Weights of a small GPT-style language model, trained from scratch on English Wikipedia.
Size: 13 layers, width 384, 4 heads of 64, MLP 1024 SwiGLU, vocabulary 32000.
Training: a variant of Muon for these matrices, 515M tokens, 3932 steps.
MLP neurons of a small language model. Each row is named by its layer, matrix (gate and up: input weights) and neuron, and shows model dimensions 256-383. Each number is 128 + 24 x the weight over its row's rms, rounded and kept within 0 to 255. Numbers have three digits each. A neuron's up and down rows have the sign that makes its largest values positive.
A block is one neuron, or neurons of one layer that tend to fire together. After each block is what it responds to, as a language model described it from the Wikipedia text at the highest values.

L6.gate33:102117149122152149091085125138152147138154160131114143137130130135121138112179106130145130148106124132152162137113118143150138111127137124090082149136156107075217105176108160121156111066145111125132105117095154112124174132136104188113146115146101146178167099107107106156095157131124097163139086121163142138132156147122135112152113132150121124120116125120106095150112130142104173122115
L6.up33:101110087140120130073109084125155125151110134091168113081103153098123158143132098103120110133074129124167122142133132094119127130108122105142094119135162165100137075108147137078128146120094128103123131129145158135136162178082079128118148134122087143153128095105151108159112128155127165133116180159139141128138151161130091140108106155127131124104116164141169133166162159159112137131121
L6.gate225:136125157139125143148145127131112110147097098123103170092122125166113165133148118103151163113092112153116118115102167119101136117139163119110149103107129091139137119118111125130081134156097135160109122141121161119154120114105078100141143149111105188129162091095154136086158141127077067132105128086127130115110102163152151138099126184060122157094104124142093130104114120106106173150139
L6.up225:153140072095167116109136121109122141150119094077138152122095096076096143157118125156140136120112141133081139133123113162156156070136155172116158130164100122158157162102108171149152121125171131171123096149141095115159142132093132150131151085156151130090149078122121108175155150137126092102113171139152140146189150142109135131101122112154112096143109113097095118104131133133087169119183
L6.gate246:159096100121126150133128110120085175098128147147117127105140144157156155147132108144132108123137158101138106093134118137099157134114144128147147077132149120147172076137113125124140116097073155124120100142168138112122100168078091150097152108126133127172113133125126112122110090117116135130150135112129101101136098145107123163140107145089130144099141108098098125138125138143171137108144
L6.up246:132136133121147124148122118103113121139140153131134112090113184118133127124087094145083165147121159086124125093114125122096156135114158137121158148088145103131142097118128120147156121098092141123110157115130168146120134148073065161125119109112113163149098137130106135101101106145111134116143168104107133086132089124102110171104141138118160136095161124119082131155150163158138163108118
L6.gate788:107122146105171094117171139089124087161136134125125176119158116109107145136124099133158154114101069117138158106157129125152100103165152131146152141142126127138174132125134132129126124145107101099108106084102134152123102124107180175101106125107109133132129115087119125139115194119113117099128108154118138166109133106137117138113112117086094139098111104118093149106116119111134129128111
L6.up788:113113140123152164155168124186154167154151110131123132124141105157131105101147110113136112172171174128168119114169126114142104174099126135147165109121129149127161136098161135120144156143149094131158120136142140093124148159147113128139131141137099125110174132123135169175090148138130130149122134130147162149154153133090113135116135132142165126144155120127096073095092175116099132118104
L6.gate870:119139106105079138122130138218113154129170139129121163129145112175176194101111124133138155153089116122138085106143166121104145131102153137161149098138122111142166126137070143127106107147114171147146131113095131115178123158124113135139080093167113139163134113126112136141129165146070108092114128102134116136149130063152150154120171096143170116106122128146124129119116151120135091143140
L6.up870:087136124085177116113103131126144132130135093116100162137143140179157116131088082167165143161182119106124149140157140129089186141100108155123143080091124122146209144105147145092147126106105134148124102137118142139150145141128099109148140118136120094164145142144111122110129122104117110096134122088143138055177109072151120180081147111132160127124102124115130114130137146122155152137161
L6.gate905:119120102102158105095126139094144130143096125105108126083092124134114145116145184134124111119112124080136108115160104121095158141110096114140127148141155116111144121150152116136103156125110128151135097089127100114180178099112139097166152121138189123144139103116163136134134131148123133162127152140144147134139132103172116105183110107134163147117142147121135100127131145103114123163148
L6.up905:146120182137083117152115109089098129107156150096143146139152172184117146113130163121131142123133134200133145134095146081156116136148112199135166090128160137111179104150084128140144152128108115131134100130155116122196108114111125153122125121100107132193155127125163149118159152126123136151179125139125102101128120112137099123155126105127144114132133121105126123134130158112135150150119
L6.gate937:125115138125128102107136173109090166149140103139132147121127142087167102146112087149101124131136125152142136141132090109133119126107127139093142160143119131103113136086161131160114108096092117068119119078153139172079163096129128136143122126168082141180124119139117130101132135133081130129154134171129113156140113122129118123101154146111117162147122097118116098142145142080099110141160
L6.up937:099132144106085080120131124131148159130143104151079133090156123110127106136098127151114144115100145145118168167147138139149112058131098128107117112139135156154103152073152103147131131106123090129126084117146158131128147125080141163130125093177113131128167145168131160144171097107094138101103124131150105126132106112108168118133100090111114123083137119129126134138167155113123161171177
L6.gate1022:080153112129141137081139145148149125155158135165124164123127052130078117139131121157147114123096112091146159069103120141136156115133152099135104144138147137124172125093152106089145096156122168127114122121058153155173134136063134116112143121141120140127100102127110107162128117125101170139152154138103162115116137136116125121136124160125163168132125176173117115110165152134126122109113
L6.up1022:097143140108135142101146102136139153163111137139084141098111095107116155157148111144089094171130141103071157093077101107129151142139127124187149189119124129097157132126140124090134122171129143125101100159078130132137134122104155121169133145106131131106103079131091128115117151118148135116154122122089136128122141131123105097125147178114119176132132136150091087087154128131051139106120
Year-number beginnings. First digits of years and date pieces in historical text, such as the century part of 1540 or 1690 after c., in, on dates, and year-range dashes.

L6.gate111:191122177103121129136127171119124133135118152122105090109121141102143128131119127141134124106080116132163148127165135124108088113154139097156101135105110140134119125164119114144113145111125168079144106126128124097119152136123150133120148111094137145129142151136094102103142140135171124100089179117102117158103113120092139161090144133097130106075139110125126115168143149175168132115138
L6.up111:081133121113084193150141130116115110126120136172108155129153158110160135160101145100113128172128109107150151103154107119121144136127147123102157184111157167145145084140118083160103140177146123122179130100101180110155097116124113129108152171106112139119117096157104082083130146120134116122114108117128151144150152145144133170129117132106158136132150107131134146139144168142141118115143
L6.gate116:139110116104117146124147126096140108172126113138119118142142162158140148159085160142129089085129145154166143103135135174138140143188127112134115147134137114072141098140152158166116115131128136113119128106120163139080087139115124151148112114072144128118157113140137129133142147159161129143130128165129109111123118114145154092140119128121096081077129094148136125173143157174170164112136
L6.up116:145132129113099180155135104119121174176087127126132112141120152129094142147085193128122133102119117135122139134158159148132123164171136130124138124113117116094125096136129112133091136108136127093122112120142185128127109090077139086091074112111110123079129075151162112116184088131160112165100148144135126131097115114087121114180114135102149139093104122109152110125131150161165175146136
L6.gate211:149153123099113163102122127135154135124131110117094119159097137117114133190108096096136095100109111139116131084157143165124134151175135141117091100132143096097123118187163137120139124151099137081141141107110156131122145102124101175139128152074119112156122073139132103102156093129169101175115116168141185101135171120116107114066133127117143118157148160131111128170162112113115143082122
L6.up211:128183141155121169102120125124103126175095116112085155118136114139129087150054115106103137137139104173124107112147128150114084108137094140149096124147170131130111097166152110131121116147123115080143119145108157062094119115185134151113155129101120125136107135145121118119112092101172127129152133129106153137131130092104141122086170106114103110123151143119135163174121102173129150105118
L6.gate243:154133148064138112148125117096123157175128133152092147108135138116182147169119099159129153147112166153113127101128111171147126146132167120126121107100141131122086145171125109125116097145143134120120145137131120096108137176112133146132134108100066124112119082142101119118111158138182104112110117105111121129122135121191113124094130090118118112125107140097128098162099116093167119113086
L6.up243:118118152143157140125115137160131161119100130102135133112116127168097102144128137086150140134130151135101116089170147148119124123147142161138092126120075107109120116118100104117111120116102104145151152162106113135117104164166105132142122151163171133093142122193153127109107119216140157119115086157136156170150100139148136079178145135147129073149101100127150128118117155122105117161098
L6.gate281:100144133152090150111140133095145086148116106119122128094116127147155102150114144082090125151137142089084096100146092116125111128135105158112109107142094155107121103131100136137111165142142132138077112158103151140110128128140149107165126115080140153107134126110115114093133136133181142147134121110122137146143128144120138143144118127125084103088152148129178146126127151187162120159098
L6.up281:136120149119098158132137172135090110103155110128162167118168105158051182120143137154115160078135139125132123137102154108148115114159120154121088099117111166094124126137110097093139089137141174131175094119102090095158145174127083176124169132122124142093143115156120125141144118144156145111096144108154150140111127179117141117128122113115158109108147114110150144145119190113117135111119
L6.gate401:206145126139138114112126113071176150113179119107092095144120132144155160124144122113150140112152120130124157122129114122104108090135094136130145117117153092137139096105135131213097078113086142150106144110138151087082119140105126120132125161157125139126079132136104080144143090106122137128112121117090138135135157123182134102130095102110154150106136122124098148127101136130142125117171
L6.up401:146161144103084154141153134115170143109122098132160122153118129087147114106120171125135163136126133080136134120134137153097125072169133141165159132103169140107138159098136100154100136106126155167127126101114135148148117130103146117140103135134145110147172172116149111100116143182133100085111112158147122163114143101135119120102120129178118117128157137139156109147140135202144138132160
L6.gate709:106149111173095146102129135117161108167123135098087121132125130158138133184092161146123121136116109126135085144114143111110164154154154106192136134148129117116117105119136121150151113152122169146129143087121144112182074111121147121162112101130133161114131180157141150136114147114089083121124095114096149128139084166124172104102100063125191091101102128133156132130071116126142127169124
L6.up709:123128145102109168196157115179140112107136198099118104121129150085099134107146073166110144096142110134106155128125105126117128138113101126098153136146120125137089183139172118119096126153135122122095146154104140125111130140113153133109148144134150103127134152140120126132138122137144154099137106114128109118060139197152095141126144108106144147138149090115164135122113161123113106150159
L6.gate755:159116160158153125153149132115135126149148133092111118108120119118121133091101138107113126101077127142141100159179107156107137097122119095150094118162125149123137073209132120169092127119134137099137150107142184114119123149150174154130113128100094103109140146118132158136126108130122111144128096156115143159113173144145141123141115115103146113107134099122132131150124193135091118128160
L6.up755:106105182159150166116101133106171145146134154111159186091119128140104164114106171106130121111125127102150107118144095123129110132170112136150123149130121148118130071169089135132144126125161105075119130095110145118148119157091170178135114151109130128114133125111122129102154104090139121146149121128104150138126116085138088153122121054101140103079137092118134120146104169143130176126099
Attributive adjectives. Adjectives placed before a noun, usually after an article or possessive, such as structural deficit, artistic standards, geographical name.

L5.gate80:174116144135114141143139126144114127143094083152143140105155149133138131126112126081146103090152136090152126142099125111104104158119093159135174157169096171132107147173100070141115154134103131099162133133113119122118124137127117099179151121102137106135120163096146133121142122166133109121128141144135162140129111147087127104171120183122131105129117084080106117134161145107132168160086
L5.up80:150194131098149107113079128154158148135099098152106162135140105104125145165116126081099113136138122132118145100080126120143160136068167136096138119154116108151152140134126076120091166099140167154132145149121079151135156120151150115121108112119150089128105125128159153166130120121117129091109123075147137171149116086139122097148138123133147112138120161123135125105143095089144102178114
L5.gate464:174109196100128106122132079118143139130154065123108123112066113139119123165108110058162151107165113146120154147140128113137106108056078074094153155135095130140146111126115109133110144114105189104146117157125134145160118129122155130154145113123107103120118150133139108086143125147104154111112174130145154120126155116133133119135146137158140105145094084095117127151169161162140128144119
L5.up464:173123158119134108122146103119153147121117071065125123097087098119064114151126104114133154125173123108106148142168144124135105127080065120067165136084110127098096103096117127132117152116090145105152133149126116130126089111110161144175155136108127140103112167154132129090149118186094104126100144137135090153147120123093131126127119105165099105124084084114112095147152146142128163168127
L5.gate858:145075158056121139142131142156149159108129064131165148140103094095126138130108132133115134153144064135125111132162135142123126145102099153124142115134121130151152112123100073152138130102115125133152148111096117156146110154128162136117129130110098094093108141120122125123130117122092146127152112113100145128086153131097146095100155115166136121119079086121128146091162117115114158122130
L5.up858:143115127104138116096132131113150128129142114109108174103125156081095132127143150130149099123172112101121140149118136128112121102116121142104160123145105117107109126099130123112140088143097126167167142129153125092120089159114135144127116128128118141136123154124112146110100086139135094120079118121158101087163129141122118118140092153144139120213100075090128135130122141120114171142087
L5.gate958:133126100127149117134116147157109130105135187131130137187095125113102122106124164107121128106128167109130208124095113099147152119119089123077107132104145139102140155124135139126086117113107192095154154138113128120129137140165129147139115125143114110144158123120101152120088125147070116101125155095119134119144101163094121128111138120125159118098104098142100115136158163101152145116112
L5.up958:143155086151139134116156100126157107176160085089139131092099094104121166159120125133137176109103143122125132120119160103112140072141130119085125110116076105142152154132114129117119130133103115143108155138111122145123115140114133143127118157130130129137150153118061141102135124121089174100119155125139081133119097123162128119131154117174104171140090126135103101118135125121120183136124
Sentence-initial proper-name starts. First token or word piece of a person's or place's name starting a sentence or clause, often a surname after a section header or comma, e.g. Che(ney), Stoj(ković), Gomez.

L6.gate201:128079120125122146142157108082146148146131059145128128115131146125154116154134141124134131137136106099139107130140143095100099113093139121121133109085077174091162148159108098140138103161117149139158130148117142133145125154083137162130162160132108144125141149141113127121130107122122104102158139163114141138111106072115110131175125120118112146123094135104134115154119172118134125127100
L6.up201:121106134158135115129152140149134133109144110100173101158101135122084128109133152148168133143089143160122084177123154156108119121125120097098112110084076097115152100146154061168099141112157144140150121127130147140166107131141111154116112140140152151114128165122113206124125078139108094130094104144148099125123116130105167116108107185151129148142151101120116169082133139138111145092125
L6.gate254:142141152175130107106127153084135160099133142110148139101147145122128135085125087140151147120136089062167143167120129139102131121189110126129134136128134115117151132099125079115100095120133108146131151138123109068131059142060138114162105112131110094174164074134149130124143143103117137133084123137117124107156158122152161134096122120148091105127158175138112170150153105138133162135114
L6.up254:127121108119121131148129074069109160106159124099126125106114130089153133100120165135171078095133151124118108111123138102120132138106113121131113107134132141167097081117119127134184139135127135101161173116127120151180151114087134120154129134102094132094131128168129166107166111118073113138121133157129133134124118103104150130061145151141109147099132108135115166142149153143104141188145
L6.gate296:124094131163130132135156097152161153165140102119113090143111127128134105130099115095179103113134081130141135132104126163114141119106143108180119094096104157145164128121156105148128169158103106129106148121108159161147137177131100178116129125101123145141123144150135143102112092156083143074151135145147105162109138114149124131142130179128126142104168137100080110132130136135090134116150
L6.up296:166089144113129106120183146099170082140150081093151066130100172112108188117132137125133146129127125121099138157139075096103118117164086141116083153152152156160133170107104112099096086126110152133154124141171131122078152133150183100139131146139132140126090126124137129132136096133119110134103121093134121123149152101123145098134121130171122136136138143148137134143119145145124098120094
L6.gate574:142148124098130103083160100121119105091197127124144085124086115088151114140136146107110119095132074116107159131141142118125143087099133063121157156123152124138138126086141120120117179101112109115152141118127150135115135154146168128076110105101191118154173170151118146159130080123124126106091112124113101096135083151110136130131098128124152128123123105111137058084144144122112144155131
L6.up574:128142113106121109044170158094120128134222086097115088147111128086147110095125137102119145148147089117094123113084158107130144119084130085115155138118104116127134136122108134133102158058120126114133121102133159146100146154105180129101084093113143108133179145111142159159132116117080135070088099127098128049089134110137133147106083146150151133143115115132153080112161128124120130126085
L6.gate655:138092162161127143097118132132123119121138122100160112122055138138116109160073138094145139124099112134147144115127162141099145131083133147132165169067104142132110108156167121125100109149144115158123136112148193131165110108094135127115084127080095089131137148131124150139091131140105124125105125136113126126088080144100160138135124125137112107102119129122107084113076153121090145115109
L6.up655:141113197125133121091154091122133137133125114122151132101114155149120161162092096099177126131067123152128168129132155117114110148129123124138098148057104117109086130133130134101106148152154139167114091138173113154089115096133134126121129142100130136122149155154104136141117120150122123049066124126128112136104138128122131112092146107122143088110109106095109088148151145108123163111133
L6.gate678:147121138140137134129142120119153140149151125100096080130127097142138120129143142126144166138140121141120125110130145170126107110134117103143148114103160130132117121115151146099154164102109143118135101168157122115154089125110154150140140119142135114103167129117119128129133149159093139104071183148122131134133122119103129184099089146135142154101117124098128134083144156107117091134140
L6.up678:126150094113158140102156094142110092144128132126128136104084116133117147117087139132174151121146106113145065083139124126156140182064131087105134119138121133134143130153134143142121125122116129184131129121109094099099119119130164132129155113101166180137153126092127134138116117128103097135105139135115101093133155142118151145087084123144138165151132116111088122130140097111135119100101
L6.gate893:082115104148107122149142134166108166127119147143118135114108118115114117153150121211103160158107118114097135119111115161118090106114097107101089141153169138135141123140122145115113129121124124152115111169161168138118128155121107122141083102130136119137117107096179095173157120113179143140106136120098125126106115119104146165101101146137168139184116074115155116139130105126100149105158
L6.up893:106167125193115107142137143107059130121107112096128131137131129124106137171105141157122111129170094115123106147091106131110129147090111124120126167149119151130125127117152098178128088113112089113103166108112126098127104091129147139083136138146097132174121095155136122137142123120141095124126104184111132114099138113128082148128111125150138109115115101092142138111096080120102122119169
L6.gate974:173138157152154137132167140150137112129157113094101125141090109117154100136139128135134146126132124144121141155195185148120092143101064096144156132139144115160128106101151139145146149142121152107132109118150176106138129133120120173112141111131126125086116116118106129124128059100152138140115147146148116112117086158126141115083150117127137117153126121115150140134154147133092121086115
L6.up974:121097147116139145137129121137131152086165151099106158095126136097135148088145148135112100088171137121089157127101107177125155154091091095110120123123092112151086078123112105140138143136145109119095125157135139146100161141135124148106128115087160088107127126149122115138055078102082135154098082107137178115109162123147106147093146133144151102138098081134124110147137131107177140126106
Start of proper names. First word-piece of a multi-token proper name (place, person, brand) already seen earlier in the text, e.g. S|quantum, Bl|unt, Dae|woo; also opening quote marks.

L7.gate374:125124118083161115158128169184127157131116116119108179137111102143142151137169090125127123127110084170120115098145104157113115178066125154096157128123128168087139145152125128095125097120090122162137152096122106156120131114126121141126125121154121135192154106127135155172103060100143122136111101128128143122142150126137143110123106149086178106115080168174175117140098093166149160130131
L7.up374:136128118101140143142133120125138083128154107117082128083106142141142116143126111144092119101111120120117121120122151108126160132129106137161146129116116143071068095118114148154119139183125145150144133081128109144139094134142132145105094167136123142135150112136156163150128119111158094114122111140077104140152133126146113139079122144160127092119099111150159061128159140144175149073165
L7.gate430:137117154133162085132115137144114097146170123111098160160099134136164159056135164140134130145136103137146170120136153141154130115159164108190133133124141142143156092082128181119136135157127122136147149126082107061149174157161106135119149149116126118161143108103112135135159145148133133100127117125106112129169071142103153116129092138080141124142130148161095100130131108135139129119121
L7.up430:151075129111122068119098158136122103168158105167138121085129140143119127129091109105125100114109145107157116096155123137154127154117125149177128108109130148112126135083127104097117146118148142130116136067148116131139076163113100124114161094112100132105123125115149132148130121144153119126172142131116142135117140102121136136125130138100123111156130097117130106120129150129115147128160
Year century prefixes. Century digits that begin a four-digit year split into pieces, mostly after a dash in date ranges (1892–19|14, (18|17), 17|22), plus scattered word-internal fragments.

L7.gate33:154146099119156139147128129138121133100097123143139129104126137149109116124134109186113099129101091145152105150153144084169139140136140107144144093120133161104150114133154111128109119146129151141136143076170147109125124116126136153140125117148156152108144124117137125148141128138123147101080149118150119136123112131130120090146083144111105111112124126150140119134106119154183190115130
L7.up33:140142120135128131148129114150142174123116123131146120138100158150141163125113119160123158121104106178151144147128195124085146129138182104126098102124120153141157087128161098147074110085149153102138121133138166162144151083137136159112179133106130121144116139153131131140109143126130068141133106151142124146140094117141091102096111139127115162124133127159118133158072150133166158133082
L7.gate255:164122113107137161104136117144119138169134163122143138090130158151119123126127130133178108148129167140085110078130125137184105129149162160128143146144153109141097091135132129148098123161080128103166123145087119104109141150119108140111115144108086139119135101115147095117145156158120157129101144130104118114103159126165124134141104093151156114142120099144113090142092126141180090126094
L7.up255:114144124090120200104128148125132149138136120102162132099074107157140127090158115116131109134152120166112083128140172094133144149162132172158134129140126184108069106073181078141098122114135142100157200166122110113159120088156120114126096097136109153126161099140150086141115128149139140132124135142147132100127104111104125109114145121135120105134140134126129103141144143144140158159122
Attributive adjectives before nouns. Fires on adjectives, or their final piece, placed before a noun, especially after "a"/"an", often in praise or review quotes: absorbing, beautiful, engaging, quiet.

L7.gate110:148167102105105134107135146129138111159128125121141162159128136110110126107112144103113130118157113146098140195121133151132147144116125130112135119126116106132148095124116127139107128060184133142100117096132156167127114134082149168148141139112124121156139146151089147138166087160126166156110159125071115124106111106132114139112114089105150152121113150108126124134159129133079134118111
L7.up110:117085153120130128133137146100128106143124108117104114146080131123103141165147125150164093112101086155143139149150143128122115153128063112108118127093149101125103094148138156106109071091156096137118133120099125116149115149078116110150137129112134109136160120113105177094110128167130148108109131107146056124105107142114165125127136116130113141112112100135110167123137166153114143110152
L7.gate646:124074189161130116106156141094116134109151098130122106129089126075130142170134142092117187120144132108103095137111121165094118148177091116090120149113127132116123094151137148131116118120150177166158133161113111100133069093113151124140147140101150110115164169124099142129134080140091099098069118155110063143119163139106157131122164089128146145116120110147146155122120136137141172147151
L7.up646:157121151106095133122136189131089112109153083086145145125065103150105135172111134126151160108147150149120097150096136150110139092157095099095107151180146135138124135121149120155098133119115147130133137110112124091148114125077162148156152113130151155152134203123090116095150124160136118122134119154097105103106089173122174102108146131148093148116142145144114120117148139151158128134114
Start of repeated names. Opening fragment of a multi-piece proper noun already seen earlier in the text, e.g. Bo(lotov), D(hillon), P(RS), Bo(land), Ever(est).

L5.gate345:078132156106105144172116134125104150094097110134131087087099141126131082113071100111063159137107106151124160107124109124138171138131129137128109095131156101134163165143165104155097140117123142115099155138118136167161104126105116152189134154136112097137126112120087135119120144133132158151138112161130134136108134150095113125121160091099130095142175143107139097179120185150169144100098
L5.up345:114136142087122148160097126132089168159138148131146139113103129131156132110088155113080184097167104145127136101139160123185119149165134149094083077107072140141179109104141104141129140125119139100136162154115165108134091115116087121094127151103155136107127083138123142124117113133128141151124132148123190113106136124111156087111164093117130105157134132136166127118096171122169188103132
L5.gate439:122177124135152116113163142121176126149131131128095151083090128163107138094082151134096147134098109114096157140163166133172118130175158090130124153126121154093142114112143125139113118132093150121113105091127182090094105154155102141105133132068124121094116149119127091115105067157129109140091115120133114106109136152144105097151118151122109092102125125115120124112149165161131135127149
L5.up439:149141138114123081191116135154137118177103120107112132130130133136124090102051120095130169173127103144102113151139155117155114114140126129110123124127112134153111141108138148160141127109098174099155152108120147084126115130121132087191100105088115147091144130145113140113143158142166123143109121126148140095115147133122116099134128110113128120152147112128125131128095136127146154081140
L5.gate601:126101116123102103186131179112094130133132166132098115140136142107133164133130125132122138189138158108140127117151124171175104121117155168089134121110134083077098139143135155118110096130093104127152148184135141085157143085107118133156122126136082129116151143110124149163103111204143140094155129131093126127135108126134140133129123060133120119136121128141123153131119123098158133124099
L5.up601:126136135117144129095096124104150120124136146113097104073112136081086122112147114140094127089118131134120114121117126091102145130141138075075115104109152176118144123139157090154094171145123187105173169104154147138092114180172149101127175140145128154132129102112133091136124149129115141100132109129139122133145117127100135093120148126135143111121118116142100145154153117125136120080108
L5.gate930:143154088122117156104138114109127145138134167133093143103108140115113145162094200150118148084131125119124108127145137137097094092120142138127109163117143131107063103203149096121091114114133103108142106128198137144106108101135101116153119150112123144129149107133101125135104149147095123129094087091099115127117151094107094123110102110117127143071158132115129135135086150140154177111110
L5.up930:118126125075128118144123080139078150108122138098110163138128114127128116118138104140101180169131133113118144118144146105115114136129139126150089157087111135131109133167124100162159135119153118121074139133168158116145075110094143128146184158126078117100107135109121127176097116146146113132124100141137115135113154130163133125117113126136153146092141085175122162104103046082143136123111
Adjectives before nouns. Descriptive adjectives (or their final word piece) in attributive or predicate position, often evaluative in reviews, such as sweet, remarkable, poignant, simple.